config.yaml
n_layer: 13
d_model: 256
n_head: 8
n_kv_head: 8
head_dim: 32
d_mlp: 704
vocab_size: 5652
activation: "swiglu"
norm: "rmsnorm"
norm_place: "pre"
norm_eps: 1e-05
positions: "rope"
rope_base: 10000.0
rope_fraction: 0.25
qk_norm: false
attn_scale: 0.177
bias: "none"
tie_embeddings: false
parallel_block: false
init: "normal"
init_std_qkv: 0.0418
init_std_o: 0.0
init_std_up: 0.0418
init_std_down: 0.0
optimizer: "cautious_adamw"
lr: 0.00078
lr_mult_o: 1.04
beta1: 0.9
beta2: 0.99
lr_head: 0.00657
warmup_steps: 203
schedule: "wsd"
decay_fraction: 1.0
decay_shape: "sqrt"
final_lr_fraction: 0.02
batch_tokens: 65536
seq_len: 512
doc_mask: false
train_tokens: 451100000
steps: 6884
dataset: "wikipedia_en"
MLP neurons of a small language model. Each row is named by its layer, matrix (gate and up: input weights; down: output weights) and neuron, and shows model dimensions 32-127. Each number is 500 + 50 x the weight over its row's rms, rounded and kept within 0 to 999. Numbers have three digits each. A neuron's up and down rows have the sign that makes its largest values positive.
After each neuron's rows, "fires in" lists the words (lower case) most often at its 100 highest values on Wikipedia text that the model never trained on.

L2.gate575:447542456569488557503584529560465480507498567551483452467520437534616368486440614447412421504449368475530530495445488548429614536473477453460520525504484534502467440482509485548481519450527465447446560534608632532445512532448536462511515441497518527507525454394564533582550521561560505483
L2.up575:473481520487521497593589482521513562550531503481485559417475447483517478492478507487456390490575504441559469451472535442534481447510566567589454480484373494497480582508489471556528519440402461440430538482449492441417538487470456527471503483525395526420497504535470437436496569554476561499
L2.down575:494417517672422520480483487538510486488617474492477453464407514356591520500607477493437464524549512390506533457526548442516478440522533546470409580563388448520458540555527513534493510433550525540403508502452498516403458455479449523475423502517419483535522529549484458559471542543510560555
fires in: "a", "an"

L7.gate494:491487562488541514531523503476529483433504437467511535510475436536446510559580504402446541534411489471535433507523470487510519557550557490543556522527495532526529533535565482411498558444382465518459524492435503470479519490510609351499406451527544532491415504525480558444573445418505586432
L7.up494:586471555509493536496496466507492614490459468561447488502437438573531483510450493521420487571452579507524492515531476461548499419503545382490478530503480577488493557512493575471513587516480487539486518390554523476470593462542496465527495478420474399479499529465489464552491464481560414391
L7.down494:417545503537598428530453582556533485474590528501463454595475497311591589444492373489464544513453469428437493472451458423524493387460498485512454475574467490552573367490506474470516472477475516549507525564485560497569479506487464466476495474553435574459455431467496496503423528524442556506
fires in: "the", "shanxi", "june", "upper", "suzuki", "mississippi"

L3.gate692:588444450533568498558567428400510456526479553455470566539476497537493488460551457501435541452473499403468547478532554520457494580490532451418511485501508565478504565515500431450596606476541515573493501575558477481433470545454523531493491618547523556497453426524499500466563495454528537417
L3.up692:566544411442572501368507509497559472417554427565541517553518583511540495503486437497537558435510467514523418518515431580568599581495490529500475506439470431496494357530500535408517523498457502583490590476457415539559511538457478520536556582444468442634421451544538559434446443543471452519
L3.down692:526540495509513420506495441496477441447621503523548484472483526467488545500462462570452455437555538477452463533473556584602479552463439557562495496510439420447435380523390494539470527518429492598452530434445449506501548461449455570498473461505505491481431419550547499561405471442587468542
fires in: "new", "where", "for", "gave", "out"

L6.gate49:514524407534485440502506495576584441530562427567539416467583543505522477478381485515493468497468384433507532565458546544524534359459543526451430509539425445467469517510436569506585539413434466442433406536466480514448488561351532471582447537426486601438520474562571497479568463596466579523
L6.up49:492478529602539435504548401462511464542612454489546445419474551442476412477443493545511493578525514581504533489482478568494495435435549486468446547516487479523398600505406482519475537465518558521480491569504419513451513540396369427519375553537565560501453526646477406531480523548450442465
L6.down49:478394589570450557496545512552484530493491531453437486434415550391561475437483491524532530507471534541556541440534498473501472498583457570522523431486521492524536374451528494501427565596502585589439490540523539459439495515469457426485450564461438520485482428460452540506450460479519445444
fires in: "a", "laura"

L3.gate192:582476445523462488528520580468434552450487477502530536562548463521557485515543494536455514487502571491492507508496498561511557551440424555425569503521433401502461585508510462551478552479427535502452522497519547533494559619449518478432485447503568429544525451444523444479554474509443462540
L3.up192:437461511455484539493476515477537526462558513520508533561571516481552496522585466580569556487449594514400603582507503534448533571560581455458474513543526464471448460394432439555575610490534456489425479499572496560469501442477489498579511539502577546580438453512545547474555443498538424421
L3.down192:471523598492580562484500448371519516523446488612533485433436595467470580443477511485427475588487459530539469492493564491528468438532624475464492482487502550484452417512409440538502454516436472439482547444605464421439479509565438556449543508485528463530537527461504520516513497426523457479
fires in: "including", "about", "of", "where", "when", "a"

L4.gate92:516585505579486522507501547567583478482459525531527592509577471528503453518490473488472470365558551530452490500508438482492430542453490481432431445473549578455498509464499477458506501501445388499519457566565510520564538597481500493457434511536527518520430509471527501595482535452433499522
L4.up92:453511467509496580464544415496541615566477449409485513526469485468434550527478545393514479510511522476545494432492499547552511482524570516555387478426464496576397375405592458502476412495533514440605495507408524547499508473505518587514488569417458394458403561510513409517565404485437419563
L4.down92:507570537420488627486592463477454507485469436485495471500496522501535474469549465426510602577495527536518472555434466533572510549399493543469399511563427515506500558388547481539472489491531420493537577506470447544524570557557466403467529452459553488501525570520451474555511487463509520517
fires in: "for", "median", "to", "miller"

L6.gate288:447590516514530499474595512466510441497534525488521516394529571497512432538463491494508452540571475553504477489528518506454481538575532628531528416513529331510459568497591510445487430483545483567537493464548542394467527494508565577533399494526583507515517510470472553476623451465580523529
L6.up288:509483431545550489543480576460505526579481469441456406434447519475484572397522555487493476524501440459433467466486570394455479471583557530535521609570504519483508539486541462572613512539577498536585447574511594451412606540566474517484458484496492474576517529475520464450466426418540371456
L6.down288:472436401473510445442477448466504513620454533517435533542502582543474528421568531388521508586450458492559506466564560501511407480523422519497446505466467491534493446445536414502461547658567589457495486563456554463447490488475452447460577563517450442558423419452513472404578528489498460503
fires in: "and", "but", "are", "some", "of", "small"

L3.gate470:474461509564458451444443485432543478549519474447553463373513525488514516515410507504398477505494422535491471474469520481519563420557537529468499459555533571512557576467624548507498555416495543557481511411458535418490440459501478462443416428487500523443479479409473511519501540474546444565
L3.up470:503565497436509456592461487541563464651427517555414504453432504483503470413447542530380476458523491445494561500532479470547486400504500526503550530459553447524573561525500483543510569482438439491594393475465467518453402542564505581460451530454442472490538469560482561562483520477568462496
L3.down470:517570562488573545571492520519432511499485541588499499459438506613449458471521471481525491493494516466550573473495480385501535499472456541505596548499557510491502552439434417513654454565432457483538527407544514524498508502515513541519474473485432449491480539524513491604406470513419508415
fires in: "of", "it", "in", "action", "summer", "m"

L6.gate509:511424497511386533523529452463532506447512464426462515527554497470488478559451493450437484467557426513576479570429404589550530565466482522463468461475594440444561530523523485555461476430495458485544480538459471567532485641481569496523489561497521492410412451494499582531531446476613541521
L6.up509:502524530555514411532419481439504492558465504514458509456456548425481541619403455506434454541526460489492591418508505480589458592506443646534460570507543465506563463557522472499505533472484606468492468448493522439516437596564496538492415583485595569474491440526529478566541503534559581479
L6.down509:519533481512595461428468547508474537552527532548510532442498529427509512623529472509466500519512522577416492559448432481523495512545535545484598616476497482548634535510475485433551528519451433437441449541471512417509519519496516517579477495491447540521516532521464432473529525427497531565
fires in: "in", "near", "of"

L4.gate344:467533563499482611478506479447440450467516408566503468493415550468638479451432476502569476418583473522545522486533423588498534537480511407462473436530481452467482537495499415454455414496517447465524530507523525453553508558561394411528533460485418509492453503637471581480405516565535455536
L4.up344:542523507501574453484573483400499495461413506396517573512541443431529510552566455539594483524471412466555538520543512503454485474436494512515482456575500586504448493480518467468546484457514478548513487603455553422378474519444588603484557443508460485544447498479481478580487489479469526480
L4.down344:592536514400472451474422486418533514537418487502432542489447549583437555543460565544445528514461546535529469459534553473444504447525551430539452457436526460528516429518455512511564565479456547510455492462439531490496578496564541486459554613491527392449509603553480435571464511588528485368
fires in: "of", "a", "as", "to", "became"

L3.gate338:519506481500479574550457522512523453470538474502358453426499522499501502455505378513431541385545466520489461508469491522500531475498440559449507502376506506513534553507466510479458446553581553585619494597522493566553529516512527468514520534520460485543466512561465583517548461477518515494
L3.up338:456608478487415476466557568466556551451448643513512479546492459563518537441485457505528469519460503474486475464504485529511515461511547561564427470506487473460471440450575418520502471424505461537479566570524569487400598516500471522412578489570442402491573435519454451424516509543466470493
L3.down338:542457436488463507553454537506491474527535498542568388481559472449561475474489514524522551496512546555543560509449466499495506494452493568499512484533537430561490480427499534521542531524564493484497466411461434462436584561380500485484552551529518537504549529533515470523506547404531512500
fires in: "to"

L7.gate668:423556468522521542488541546516480371451503447571518438431511540565471593551497525442379434517522465459406515514415557514489406502480466500518414460442540542507473433487471537506507501420419482482507540510562529463548482509398527496472545511555409581490519531540524523584511573550557482504
L7.up668:567400505416514427558494492488451409554522507505524477517454447481489440526497502547562466541531563428533477548581428531476485471601493521492516472542544503527456442419560515451533591466471520497520446492444453434479483599501583519556458519477463546609430488537498481486472550432514559559
L7.down668:435501486526472491580492460482521422473500494478526503562485582586537496532450538551425452536523410396454515427471534530483506584421546515515518514484574520493516525586508529527434599392463521408535495447510429479548447516465430492494496430485458515447484427499554518503540598509482481567
fires in: "an"

L3.gate652:501538490542472452509468501545530438500513526532501461460435408556577425463515494479472553453531451539431545478511634508478525496570488523512435431494530546451431512479631528553552412436542464500534497504557536439514462556409629630564498498462538576579482365462517469549546458519591527524
L3.up652:466532528481507339524482415465443622590477483529507492444540407609489447450481510459501521565464544556505566531577532454528504483551612595424484479583451483591560520458464482437538510456566433456437454518559538493543527486487524517529510484519520548551515470461480430540489487521633534499
L3.down652:514497506491489488489526433465453581529494507524527528496507500453447469470501528431485471539454544488517476444542430448483431589549531508437578565497465414547566448455475446454598483463466485492514433558557505502526541505536507467541470439529621521531477462502446515541497537512540542458
fires in: "at", "van", "during", "21", "before"

L6.gate489:523546435549494455614510598514520375503510561499498546486513546545504541548391536433495514504491530520496506482455498559485570484511532590513476548512488479495525461538516536461389381467480484503486480394434498504500551580426515472400500485523511486486607456504497526492463528547493498570
L6.up489:626495450443551533527571489468509473497495426570526480537432555491560517504484570509459433493490535430541701591514484446426474406511513454468503479545581502532583544559461530469561546501373514428616550544550480482482535526515490457483538541597514564599475427553503484480585453554574417506
L6.down489:528529571566491477373515512555566516442435569525532502485558500489517616459464540309497536354468548544461448474430529549566443500538575523500524411570462445467479474480623413533539527514570425446583401457509547534523538452491554575438475475442551453498484547465533457476504548514462528419
fires in: "in", "of"

L7.gate634:474517468513517480370566486594482470523542507471514452441556510490474523539436490562483529508589520506462518497467529501427428401507565508479489443428651483504527570474525534491447517510507497504439558616411501398603543523458497558512525539556481540442498471443546483524545547467566464466
L7.up634:471525533536435429461539433529505472464528574476533387479560523397420524518481538512561549530495442444458595454509398542452402467494470509407402444415543587515543520540556530543506515437449527566462590477500478490494498553575523534457525541492530546422494401589469525498555506541513525504
L7.down634:515447541366530459577436510475503478454558476521445570438430548409455518469458422508529469535471481478524490530547500463519543522528448494522461547460438558542461485431439426532536452485492520430484467418559474521526434454554507500481503394571492484599382509507486475523464466467431486464
fires in: "it", "in", "over", "family"

L3.gate373:622486462466496564569460477477489446394568418487477429454495491510462479485482479477446572646558493528546547538494447452449601552526453493535503451508468515541522504419544531523470516492526461567413426553500584407485529484553517485438594503500504558575623412565537507528515479531535582359
L3.up373:481574583418551424468480546398509472504459587501538523478499449465564529501447468563481454455506440593473477436527538580433518485535538619515461518500460509535586476489418498502437443521495494529498507455450454467501540494469487537491571470428468489544424486422466506474509473547613511525
L3.down373:559577447642503517521419511446509488397532537496429516506519535405495492536460479428476493539589552476578545485515357562409496487608492535524537421512557517517526603545534481460558505531467533469497429450433558489494506490510544545523552522513531583528536486516457525514563582472532570472
fires in: "at", "in"

L2.gate522:567447478429501527505516535593401552534499550496495479511461452429449489417477495453506441360449573467458486502509459346454538525489552469507554587516515508530537487484468443515535599550541500539499544463475592490409498564516499542477430455519471531512486420473517416490529446538551580513
L2.up522:548475448507431573441431479490567527380448549478511472487524482508478573463510497424517483560544513458495560461473514383472550505482496474463465545498471593576583555510436507591457539561608571446560455504464495524465479530557520504518469476488473522487471438460507523514427607497508450531
L2.down522:506466499486589442472465552505348453556511443597473526572538540475489517470547543581476463518513518559566494448492472532436495463452500516538501503453505475576487464488443526522560568408609420651484463518534502430505573410575465516515571521553577483554559494534530475511464495514535497471
fires in: "and", "service", "township", "station"

L3.gate519:568443499502533466544531506455482467465579506473458412452546594456560530564462552655518569438495455433459522503494491585536555515532509519536497451478481483441547546546521410478447479526526530575556504509501442562506473425453537527570470500495527616439521443593656527469523465522534534449
L3.up519:559497473510568534489470513555573519543405572473442523494444525452467478552549604500576651550502556484485529560554479491523505544562515589534494532508543434490452571493438536401462651503458489468511473470496466422551503488554533493473512542529487570464541416457336480518498521461486473521
L3.down519:504537422391533562500485492506589602479426474530584463488466379548385502441486405595491504447465538580540509543526427487547451429559448476480554580525496430487490545511466454494498536482478476504440472503559594452569603524544556552512524509531500508402485571470540474533405504512558533521
fires in: "of", "by", "he"

L2.gate144:463480509480477558439476544548550449417506506541514489498468469502442585418427529582436567560552427465518447498508462415420404556460609517467478456480456453449608486541496467516516509598555424538522515440434514507441468419479561631486485531486502480529495497568471479445512452491483433501
L2.up144:552472495409450466402455494512499541428545486416587548417511492486475577565390543519648485505579558516392446528457535477498527643425515528562590505479566514551475596461548470493474558444484503517432507504462569476558470519491533495563516556469443445511483427495478478461538533522540456371
L2.down144:469553491545526504496570457502505489547485462572402474622457587564428523495586503481452532485460435515599498505524379566405445400431495495469512494478424503485555431477415490413508479565498425573553499425526513452518488430468457627413405510556565516480509494538387514517491420515497488511
fires in: "had", "roman"